Part of a small language model's weights.
Architecture: RMSNorm before each block, rotary positions.
Training: a variant of Muon for these matrices, 560M tokens, 8604 steps.
MLP neurons of a small language model. Each row is named by its layer, matrix (gate and up: input weights; down: output weights) and neuron, and shows model dimensions 176-271. Each number is 128 + 32 x the weight over its row's rms, rounded and kept within 0 to 255. Numbers have three digits each. A neuron's up and down rows have the sign that makes its largest values positive.
After each neuron's rows, "raises" lists the tokens whose logits its output raises most directly, leaving later layers aside.

L8.gate768:086074136118160104138158102229205145133116179107062140118136084159115128122156136115108148105108142130115191192127137163159144137139134118119201123125110120103111161102127057103108117067131118132153092146123124120081127162170136126183140128136109109107139131106074157096149096115116109153
L8.up768:094129123104134085093129147131139140163108139129077157131158110146067120105114112066195155090195138120082183144182149103142106107072155113141161130110062069085127142166150103109087068091142173098093149151156117187137181122189173106113142093108143161123118109132149126090132178113120067169
L8.down768:134111066138119090147129109143155112129088092101114110073183110139093140127143118122121113121108195103080129154097105127153096127176121149045181116145128123120078114172142113146077120095134112107090101156139097148114108096155141121127138182158123095158143139194140140139092134085135149127
raises: " (", "\n\n", ",", "\n", ";"

L8.gate1098:144071166070082106087109113163129090131174141167101145116145132125099123149157150154181116134116204081107132172129112122115127074156142174053132076114141111187150203079106112113154169126153143089085120158102133128134093092138163089080099148125180130144107136120109143094084087139115181133
L8.up1098:066070089085109132150068069142107031135143024165114125045162131112130121160166111146160146128150202121111119147129094086106157157177146116124137086188119091110160171142098127162154129142157109183155093164155112172129056147118211138055151135163140093157124126130145149152137097114151119163
L8.down1098:081139078139139117131138109155090109160110095115094115082106181168132151077101139198146023079116140117110136099124144120146138103167150161161161067116105153143181156154080192142149110123125134132085170197114160084103116090137139087140161150137149164155123104147124094103136127153136189099
raises: " five", " three", " seven", " four", " six"

L7.gate553:091058152087148146207122188158142091106194168140195120089156153074125180159158148147140106115155149105088134136115139166118200143127083134145104153072155137087123122139058132165122112107120107076167128094097111108172037090113083119147135072166184140130112120158165168148137081139182126160
L7.up553:106083109080111163152109158161113107095111124134210169130157114101115173135132085095173108142140126148113048212101123116167150132107143109108161107097094131088103143119131148192151080056117107117157094086140157097134126140098135152080090128184164205178116105160169085107119067082141149133
L7.down553:150123135049143158149129116085162140089131183161199142121103121131131141210185149131109090111185166080144085138137103111147139126083086112160112142143152146094173093149103128105105102163104099134169124137157188172214107128110092139057112148134124155104115129128147122122121164103115212144
raises: " least", " night", " times", "oll", " once"

L8.gate702:142124127124133173149151135132134105094147154098155125158084138135171142171175155178130105174166145112161130082184144074118178167127146120086076126123157107125136110189125129140134129158125108107129149089062128141107150191082089132124119118117135165095116096156132125146081122170077161116
L8.up702:109140137109107154139138153049141133123129151111130135156133173104147132138031129134145109152154152116111129092163114120127172169120166143103094081135157084138196141165116106150152169124128132086140119137081066119035102155001139172129124097145132148135107141141134131153160134161161195158
L8.down702:167139178143172112092075097101077119116126143105116118172110107149113126145126151079123095166089134127178118172156192108115161126127130187115145115193122162184141092096087109098109120170161167089182166116109152053125167124118087130145160159131174062094137149136121147094153133120070122146
raises: " in", " across", " from", " together", " along"

L8.gate985:127156108137156131138123167130175084142131119091079139200086149071150145168071073186084141147146091127149151095198089088145138177108160090175120100128217123170174154066116148105137085164151155092109147082123135139152122125152113095183094141085149158157155115114097157127137073136145123149
L8.up985:150142145099126110160130151136073159141088086102137140055091126105082181181105075128135126128161101134111087061190146136129092127106196114137114059108146089113177169179110151162156123150130121117140149149134188223212099164122091167123067130099125099137142132124161150196174093100047122121
L8.down985:113126133101135095162131153122111180142119110108087128085148077134112133117138156187080101118131162107130170166079173133085118120136130100188139110198110107128114141134107150127123072141163202136110153136186122135158163146104174150075185115081125131148130139135099110110106151137092141097
raises: " with", " towards", " some", " off", " their"

L5.gate364:106190122160142076189087148163097123140171086130151118112102169163148174145143117099127153117131143167098142105135183149083158124138149096091126163066160127165053123124103121174140111147155125105139121087125139119183195115121123104125102152183086159084109168143094102132133043107126105144
L5.up364:129144169115127094145132094099117108038107151182176158107185083159110138088143122127107152164133108137128095141122120147131152123167143133102157084107137117155128119169164125117124151145160140153107170150137167159131143173094137095068086119145103154110180096111156103096087132143154115145
L5.down364:138162147174114084170136094135120076122170104158093167130112098142093115182130172092108111139170116118104161098096136075128131156076074057114125116140138104174161194132127102189091124119115109188090141104138181147120124119124125148112113140096079137124100181110111045136173093158109141088
raises: "ps", "ks", "km", "chin", "ken"

L8.gate1180:113158075148111100116123128155138142145143171159109100093138131077185120123123146089126143090181116110108154134168136120043140127124102113162146123083122118185112136143125123132145102193134142165104095159092128117095128104178117111126101169107167157175106172136142109139168093165123089125
L8.up1180:178147112157165130070160093118115178102147142132098129190159106163131082079109153179123142130139157140098151158113070153077126129135168162106060152186127075150118139145105127144105162124121108164117123147177070153185150161139085080123170171145131153196145126125056093141168127139120095128
L8.down1180:097155166169127120117167073145133208145161122085115136128160089141096094126160090112105100208080190121128172129124100092209098116196100130151107117171113144122141119093149107093118168126133076115099150112108093135110120107105146081187133129195145126180208169135097132159137141147106143099
raises: "eng", "g", "ond", "eme", "where"

L8.gate1165:102145110150074129104079122088162130195178125182092136098107190122145182083112115144144154116122128127107141093104152164141182081111122095107119104186140114194167106113113119112133115117126113159118141071090120142187157139101172064126127176092144153174149150103122140103139212129176110134
L8.up1165:137139111104136127159087149100119123156110109161123137102149201147107097091089140155129159130147138154133076083121111185151141148115132093130084100144146125157131084143110160126123102182091101162142184114118149080151138096077143078149147131123180158128143119146120112120146148128192119191
L8.down1165:187130111127140080145095098094114133104117105143087078157167117124173106159142122101117155149147113103065086090169134121113135100132102142129056036164118158174089104109098111130137187150100106100124080083179124096119160187121180114166107176085133145175113115104178099087171123131198099145
raises: " ft", ".", " feet", " foot", "ft"

L7.gate851:121159118089125109125146111111158158152051139123121147157123141136130105081128141081109112161139129142174129086151160129138189084141129129095177118107125107121086127119180145130133115131125121110134108108088138092069149100122119075127169083098137067139120143151114153169120100063073115109
L7.up851:118179105119120157135119111139143112102095127173187155131133175160192086147099116095149092092170086142123162147125122134141134124094143156138125122183095111132116174130136177193164147127096134153150125138094147091110154177103139064143148126167133091142117155139163161180125155138132081149
L7.down851:173091136179142164134129089153103183161119122136126133117111133117165096147090108097141127132155114092153100163157104137107085114121122141103093151157097134120165124108111116137123127174137155169116120132149172154148166098123112182088127154188139141115098116136174127069083100155186106138
raises: "\n\n", "\n", " Total", " mini", "abi"

L8.gate1072:157111136054143156104124080070152130072150099159215127095071129144138151106099153100131092161090166174156108135100103077173100112093174151155136100131080105143113065093166063078158118106126165092128142128179133151080121098184132134127117131200146146085098139107105139146141097125127120128
L8.up1072:141138054086157170144148086120130170126164129112158119098130133116094101133125175081184089180144109084122159149188131158119098110144176124165112104081141070110100169192128059142119118144137127108105147163077108182154182143165157127151155181110139165107109049115142123166129177090139122156
L8.down1072:122104086098139141155136149142117206164123123061142148124123085193109095058165139115064129115058150131103124100114110153166104095071166111171100130117104114110116110060109128089117068080114087073134124144181127145064092128174129086076126106142155164097117120128137173184162088144062124171
raises: "-", "X", "oid", "ced", "g"

L7.gate299:081074171094125108108149108153124126082146157123098136102150165106195110112103070132096095130158117140133112118137172150123089146169153181148135123134205078123110164122177105104082173068114079121090162129102175120123204168095088109062134108189094146148095138134113175149139153176139115142
L7.up299:117126121179073107127143128149113126107142169142143168149137179133127109148134108138150119124138148105096083110110183167081116159115148136164126107135206103136157115162145165118097154107098123152132163172145135132147092192170072081102097104148114123118102140125046092169188154149097144184
L7.down299:083145191121087065185163097170120146100106160160125101117160142162125180111155110175104098142104084112153104172132166145133129101099100128080157068119167088095122130148098103094110055118072115108150134076132144113077108115119125161076122118173103123150157110073118132134104154104126160187
raises: "e", "ena", "oe", "omb", "enh"

L5.gate972:169141140116155121110106107111101158094081165229136107178064164115125097107094129082134149174161145111155117096134145127147126164151140149151100132152104144106116168100114167110144117119089118088167159096119150136149147142149073121121123153159184149149149128201139154084129112162125103074
L5.up972:163071140166134147131178138142162127124083114169157111154140091191150164121174140136168098163161128112049086110127110166083182123110149096106081176149090132132157126133148093148101174124088067155137115156160099167131131112192133119124127123130130107173116118224154113125104135083121134135
L5.down972:140100123087125195089125115159131100172173105068139143109124105151161095168109090149125121085154127097124131119139106167143168105143137093131147144158127156183161095102149092143158124154078101118126125170126118157110132102152116156191131121104129141168150113134156112193108134116185137033
raises: "ft", "ll", "l", "el", "ld"

L7.gate803:113113135121123111136133100136161078174180128156145165111172105158170111084133164151115165130115160103115152175151104111175085144148160156101152135136138115103138080151135121136143131098132000074133093118082129118109147154104116131075112092178132163121113096075093120092105121124144159124
L7.up803:142141080179139132202096099106108208137120107128156123104142142115059127135112113089141072127108116161160170149079163138105090078073141146126124190128163127140127189192107166096151109110121202116078165170139075079109165131053148118177149163110111032145099100165118122183145119157134203119
L7.down803:095121165090126139088165162109137073102161185079105152169113136128188127099177152152105161105128146151113116165202091133149126107136084181070144118170092134168126067116116067166157101149097049095160099147129170120117130154153100127087135110163141173173149129061127112093179124107104116115
raises: "ants", " companies", "ments", " units", "ists"

L8.gate78:109177083117117128084159141142105120100118193133154116114103097138176151172120106090092109105117084184092174089113177132101121123126134084097134144108093106113117178135113200178155104123122159125103109063175132079144128129223116111128139191079135212091114091145126142121122084112168098131
L8.up78:173119095134176181164156114115153119146137091131048158143098124139081061147089097164096122130138164162172079159070085113143138102132091124135132129145153159118119117153108139122132131145191175074132072112065167165164127133110097130143135074157117103131150152162061161136113132077095168128
L8.down78:105203072147129090137128125088107140081118175161173101140150124126196163134166115118113132078117125159063197139175124176138117142096124129106163141053140132156127112133163148159136040121118111104072170108091089161123142150141101108119157134157121174171125125112077141179185113093160063136
raises: "s", "ture", "ting", "ty", "st"

L7.gate184:179129124131120098076102190172119119085100155115120153091125113135068135186124172151158156149148116190161167121128070151187108143162111132124038136067108110087088067185165177151146170127105151151149156160118132085099102147147143169150130118109111114094112184156057127155088206157140098140
L7.up184:164158117069133164163081171142145089115137142161144128064113078126104087122145122143160114176100220142146209017105086148180150156125129147144105122128150154173125065208151156158166174132125155137145158120113145119106105108126151144099117155137102148153125110141095122148091118183158069141
L7.down184:160092073117086106125121129106131091136108181139110170092130184187129137142111145132167123130155162154076086128138100149141137145141104098081108109096153064103147085140127116144148109083172138143084135157142138100082089144131099178160136103162125176101146079215118111135135202186061131133
raises: " how", " whether", " its", " what", " that"

L7.gate945:162080105141118153108148113137119134202064125097093150095071145142139120147105160135152111118098175162167126121119124100101168097170147130153081159079142083090099155167133145123215007139138223171132159182113105097147104134147081089153132143097132190180120111183121144187104117144154125088
L7.up945:122034140075154120093101136121170167161156188101106141101053130116162164139144085179155081065131082137149079104120092102130136146135091082110067064090166094106079104115114138125159138150163127191083117061101155181115163121153116117194117109104142132120116134106145142115116149171126104120
L7.down945:134156115123166127122158122136137143156118138119082092129171128133169107144114124083126124169069178143163071162151132115113104098163180181139102143138116143129122162182158126140165109139121187033131152107140092113146133116152077081123143144151088077055156104135120165068162137125090176180
raises: " was", " were", " is", " has", " came"

L7.gate285:078141098106168186119139092153068126108128095076172123112126109128095130091146150169130182159150097198088167149094145141161086140126179148164141129020100119138113131131146129097159155115193087143129164049168151139121159168111118101109177084123111132125140142141121130146155134113175164136
L7.up285:074128152126099147106076114201105125103108111146182104083151103089091105083118141121160095138076108152115109109158113108162082152098116143157148156125143125126117138187096114221148125128177092118120140091113150136111171133082143096087115083105131156104102112125190152144157102107148129114
L7.down285:070149095107081144075157102119091110128087093135157126104142127084032087198109130102124072155098152089159149163178185100172118133117064141126128151133101107139142150190143104164202096168105118103184105064076131182129087137101112123103173104141101099105107132121116092135124073132218130092
raises: " killed", " dropped", " replaced", " forced", " arrested"

L7.gate499:184091145121110114123150151112131138144125116120174128112111113133127095129148111150130074126126112078119151055145163098160147097152084164114209138113123126120177162098114161075046162043124100092134131200121162075146106097151108098180117101106109113130158148141143146196180126097132188156
L7.up499:149122177120151185100130110118133135127139086150083099142087123114160147151122126134155094127095129142084167105142117192152139154112107106136127173088113141096141122194094163126159208076179099187085147179178088126078162186075076118127184138126089124092154116083102157101149102082139169147
L7.down499:119116102136122148133120167082122110120079138083147124155144091077162093108204098146092063116133123121130146119135147158094137121123144120144155174141144168126119201145128108101123135150175084176081132112104080153117125162061094094150135095162165146073195071161133145088185119058044069113
raises: "ory", "ents", "ing", "ories", "or"

L2.gate352:093175185136107156131148153111135125105139188124109125099103104129179096134161157059125085130102070110127124096132111142098102150154131181111082109195127143140144149139118184101137128117099125096148156118155160177157167162151112105145058152135076195181133072137109109061135061124198132166
L2.up352:168139114105131205126126062078156130123088170122149148103202136099088100127140112110100127107122141120146066123135080113180145133117092096117108073141109170120168092172151113157180076138173168107086128114090172136147102105134110095111132095159124098103152110110111129099127144138105205085
L2.down352:020168126117080077128146103120112148087111171124159094072109130169130123114155123134119124152148129095140167116057143076112106142111168127105093152150092163138138145194150145195149137140089113141135126111151105112086096130196102111103113110098117132100076055165106137130131077133145107119
raises: "s", "stic", "ees", "st", "est"

L7.gate876:178096131173080122156107108163116168133130120138165127102160113059079120089152185057100110158141109091152129163118091148181130083114147111113168109090089146218166111126147139186137159135076199133092136177068134066150148132104127188160118161142119085196076194127117155157142125168100149185
L7.up876:074147100163079067153080135049144091118150146145115115127131125127110084076104107116198113103111147120113187111119104114092137057171138143155123158081128131142124109093110170162109188127206129065144128175095082083110169119057098126159148092055096087148153151091142150173132100151115113145
L7.down876:189119077122117132119148124115105153176097140083080113116145099073127109195204103150117127123142152087114164161147092135090094109094149132106173156141135085153153112128164155121070106054178167111137155162127168105125156126169178117130187205161122163178091182157166147085142160158114082081
raises: "er", "ering", "ers", "ered", "r"

L5.gate1150:122055114143097091079130121138124125168128180091143091110129101092124110136093145100185176123132131148129155142137109193113165081120122137087121152105132181113159092140121190124136109126094138171128147139077139121149155178114084150091134101114133117112077083169095129120158110108078160130
L5.up1150:102130117110102172040102103169196159128141177085090142092100105092119116128138135127092101135162109095133119155129189125117123128127129101164128119148123140148108116143085115116106138123115115074075203111097129106142154148145136135137158202111083093100125145225086130099192108131180105152
L5.down1150:143121170124143171115164170139108135117067133113148097074167129161111051165167177076098059127117108091154102145203137225057064156090139127160114160198104139125162168133090043065146115082129153198177147126119151175163143122099106143090122139179111173142072123142119138125126112130084099117
raises: "os", "om", "oms", "us", "one"

L8.gate1133:167181148129180155121138187143176142148129136169158118117119046148099119126102151131106170117159086189090061134129075142144105116127111174140031109142119170121132195077173162113117070105177122135122064132110112097100120137210044125180138085149101169163100161085081101108122151120146097126
L8.up1133:117096148091085112155124116153114168140183066111137144101139152128150052145118125079100142156148108109110120092131161170140122113099167206097118117103121133132089127174114107128082109111141136134147090092078108144098088163127081111175096118182075105136113119091068157127122157097121142115
L8.down1133:158142075160133144133208105152153070083123128117102162159121100128126071125110133115133124111079149170182138191098125092078132069113132171130175161112123110045148140117121186151185113097140116123144148139176074096141104097114091143178111187117112118131097139133181184107120107115142139176
raises: " could", " did", " can", " is", " does"

L8.gate207:147109140155070177107133142136115111144181116093084113119142122138106155126130162200111085083149125099100112091172126154122116080153140187170128150083068139105118133155127083101166107138171141146146090156086097131136163123138198092120111108150148141110175084108102128184056128114083093101
L8.up207:133124086189167102138109140155100105074123085089112100125154115139124081119061114114093135135180127082149126120126125105106098145166146158130112126134155154129148095163154178137091146043151150159127120151096136170144156148130119086147142158160122081114141119102142168097077100115099136114
L8.down207:161143152157165110161121138158091163070111138095081161082154153174168133184133050128162159175113070128126123122115132075098138142148167157132137182097163199113118144151158185089134146145110170141136129150142076161101167183106080157099118143206148107088133156092098136062140140124081097150
raises: "olog", "ology", "ological", "ost", "ism"

L8.gate618:184151150187076157078175096140057139136141116193139151092124122118130137180120166105147101172193143131113077144195195085164111134089099127128087151153104110089161086122112112196082155058160081079121126142111146193163103159188116073101198127104089133155152123111085176109116126144139147109
L8.up618:147132105177070113124130193122132144106144163149093080147155070093176093130165180105100148139119152095148051102178174080138151135109115115163133128146108137128130046152081162157112152104167119114115071116125125142153170182154111123113160134123082105125101074130122139103167159112142128120
L8.down618:125148093157131122159164100122142175112126174108138109164112115101139127112120137113157133163149172114080148188100118145099126136151066103173122139107153136110118199194111215098078217074075179110150093116090157151109183171137125090121109146129163100118107074150128139121101131073127161173
raises: "able", "ing", "ouse", "ably", "ed"

L7.gate1055:042147180112096125127087133166158108141207179137139092133163100147131086136140136175160180146119134167172134153157150127139066108107143140130121146170130132141144123160138147118121155117135120135146108120122146090149103127093143156119130167120108099100111150117085131158097163158083157096
L7.up1055:173111103138107140135116137156122119119165155113155159131133131124158132125082136145122124127118141090169118110114101159085094093126171161117096133128130114086120146135135124124117106111096130116105176158161145120120072148161144098120155144121095112102074061159140130107132129179111172085
L7.down1055:075084099085183177128117124146136118169184113161099065143185149130181109102078086169109033177133165143146162127149126128055105125097166166096161133148123183087175066116143140104197127171099118117177136111120101095070115089181170128115156104134111155138149155081124181135195125148133139142
raises: "$", " then", " etc", " proceed", "where"

L8.gate744:146104137069140133146098097114149092113102138109106121193164115121145081141103122139091142141132137142186158088152078121127109117094121121125104115125169141131114081135140103151155093131116176133172149193111149135146091130154142134151112149126075125167164104114109099125108141162104150160
L8.up744:141132190090133193114126128100092144094119139183103102123125085056154091109162145076153087179137204191146101142139121131129111060060107132133145052162126065087156100106124131144115141148102171083095106168131104151119133135150124125177135099088139187128118121142073173175175110211089123147
L8.down744:137153110204148091121142132176125105056075180118119135122098135126157082126078119074118133112108134106132125129118129210175122109116135061161109155145125098180125158160128141128078144162146155103102091189104128160112159170115153168124099149124118147106127170143136074156146156066125184142
raises: "st", "ness", "th", "ally", "est"

L8.gate564:124144117123091115168040129172133175138143089109105197046071104070112141153101116188099122157105098145104102161109119152155093105159108134133129109151154101204156135165169141093125143111130147110109121084048079136165143112137130157140128080121163054135158084128088135154148140158079153111
L8.up564:078108120132131111168098134159143145168103162138182159115130090091162097213097093106069057127111107136136101188111160150150100115113102125139192089135181152183181109164130099084121120131105123102149114133142133179112105157135006110130134146183175161102146160126093115130065146143097188117
L8.down564:132120122098085156134098172178095103080111047105137154218138117114130183185121103087076140161077089130141162158135191159150116086161099149127118140174123117135149101151160100134130073190132093163106190094188099046130127142096165124163123121147102127095104111162107216150119188118099151151
raises: " by", " during", "ness", " shortly", "ec"

L8.gate958:084125151150143130080077116108093124145160135063155129189143125073140082150118166149100082092128082146134210106093102156120129078127140088117158180144086125169192157121106110163126141117178166158094176159104128145130115172095149128159171107131118113138133142202122159074135090098077101124
L8.up958:104097118171080158077104124088127110128085118100143110134136167112104052110116129103189116119103151064151129062146105119106101114080161159137165191133117184153189079160165158186083139103146156110166150216130134100122094150087106110111097134146167090107184128155164152046121107145153112100
L8.down958:138092110168132120164120099107152128086077088123132144118108136106076129139138180171119129095102080184163141143204127124127127118175117163154127133162124171077191136121102128145166109119149145098120119188109181071076126106180154122089078142116140116174153088126160154156124125150126128129
raises: "ers", "ed", "er", "es", "s"

L5.gate260:188098096144148119117115155076150137089110126117096131084193132132179168146162099170175200123130140139152164115079169113144115088131118093136179125087128077103082146138170128155174139086143118098121145171149095143148142109148101191114101106148139134128072120086117125133103145136143130125
L5.up260:125090154162141104116084183183144115093076137127133126157124107025104150148138137112116092096126088055125098068107165084131113096153160110169159138164171141103173164136065130167140099161143153116106078138151133194120142086093136085184072118119087198109118152188195131123139087150083138157
L5.down260:094160166152159078132196144113122122149107131161197114083123091110098193135140179097123203131096070141098127138021157119106180091099104133121105050176176157149127056113140097093172130102115147105126083150142088148124127145124163115094074100114105083127130100162126199066074173098114133149
raises: "n", "nt", "nce", "ns", "nd"

L5.gate271:075104107112148156184178110138104073082113062099134139096129149099130141144077179124097129109183121160133154175151106142121141142141180118150115068131109170121151227184173163134129133137160116071115152148040103124225166158118085099144085151090094126125128179152136156178119136158153111144
L5.up271:127122137139155076078121113091113095135142107088138090084150132107143098080159092151104153072181111172087152144205136135110146082141134126129106117138115102111170109154066115133146182126093063083173106153151051136136139163076092123157123110153108136118100098130164171152142107116135160109
L5.down271:125153100100139121171147188129124132144172152067112108173146078106128121152102124169121119217149125127097207114077107153075172113125123135172160122136161100165128141134133135086168109125143149100129118177068169112087127142161175134152128112090156144137109115108058119151161143114140105133
raises: " itself", " himself", " his", " another", " them"

L8.gate403:141108197189094142132126147125180098127137094098119153116134067094088182128169157165117076163094143140148127086168101169137066110166139098119120178130117094088100061110142094102121089127155147173083154169059112149083143157113108109130130122162111095086041133088094106144175111140123113100
L8.up403:152092148153117163119162124170106082142160122112071086081111045109139066136145146143120093101131163082192145133172147158130092152085120151086136106063084128089151168123020135076110092097096116182149125101167121100106144141147119125121151180161159132104090105151158172117069125095171136119
L8.down403:100147135187074132132112148113051087073087140092116138060151152099102108181175118118149105089118169192119138127101173097164117134130138110087083133096143111115150150116160114075102129134137134174089176108130163165132160168093147135100163120161208111184112105145091122120120121086097125181
raises: "o", "us", "ous", "os", "ously"

L5.gate1118:111103090093073093179123110130124102111140122128122098102159107119130205142154151079080081098094053111089109149123174118159125121149122066137102150120103083124111072137150167156161196165120139092097056148125080161072209184107066144125107128109182165113116122144105087123157170130130176173
L5.up1118:131159163132089160151141125138081188127075120202127128121143095158114077109133092158115066096145063127148129124123150107131167082115155097131107121082134147126132151115120155080154114115161119100126114159064124122089171179134095129143123162080137153132145161144158146150081136107140103117
L5.down1118:149129167140122110108107074139146140085154145124114078058171178168111142123180109139119122134156110103154146098127138142087095124225142143114103143132112141122146125122109112084214129073132123185148081149155102146097152169079117118098131109111151120131095160141178116150092149171158156136
raises: "ously", "ous", "ents", "ed", "istic"

L5.gate327:126072142114089131097111131180078117158099130147153169161109139168112111126094141141095135133129204077136183150146113081125107117114110142098128128122145079135119101120156145076176155116111134088096120165101104107186184130119109166070125134160037120095094174078160081100149174155112167111
L5.up327:186106141082085152122132136141072148116110089092118098113098138170127081126152108144084098122069116117092110083124130169134145117105119111148091196139087064096116154133174106070125114137148126059081091159113138145131109176083119180062137129194152152112089149083115126107174134107052098126
L5.down327:177188088068145135146074092210113112136114136112134151146147148115137075096159157181151139113141122110152170105108108173065130153106162147154071182091089097052136093136157052160122133104092089090158139156142094099137087182095173158147196126069123089088121171119142097050111170160121055122
raises: "y", "th", "est", "ys", "nd"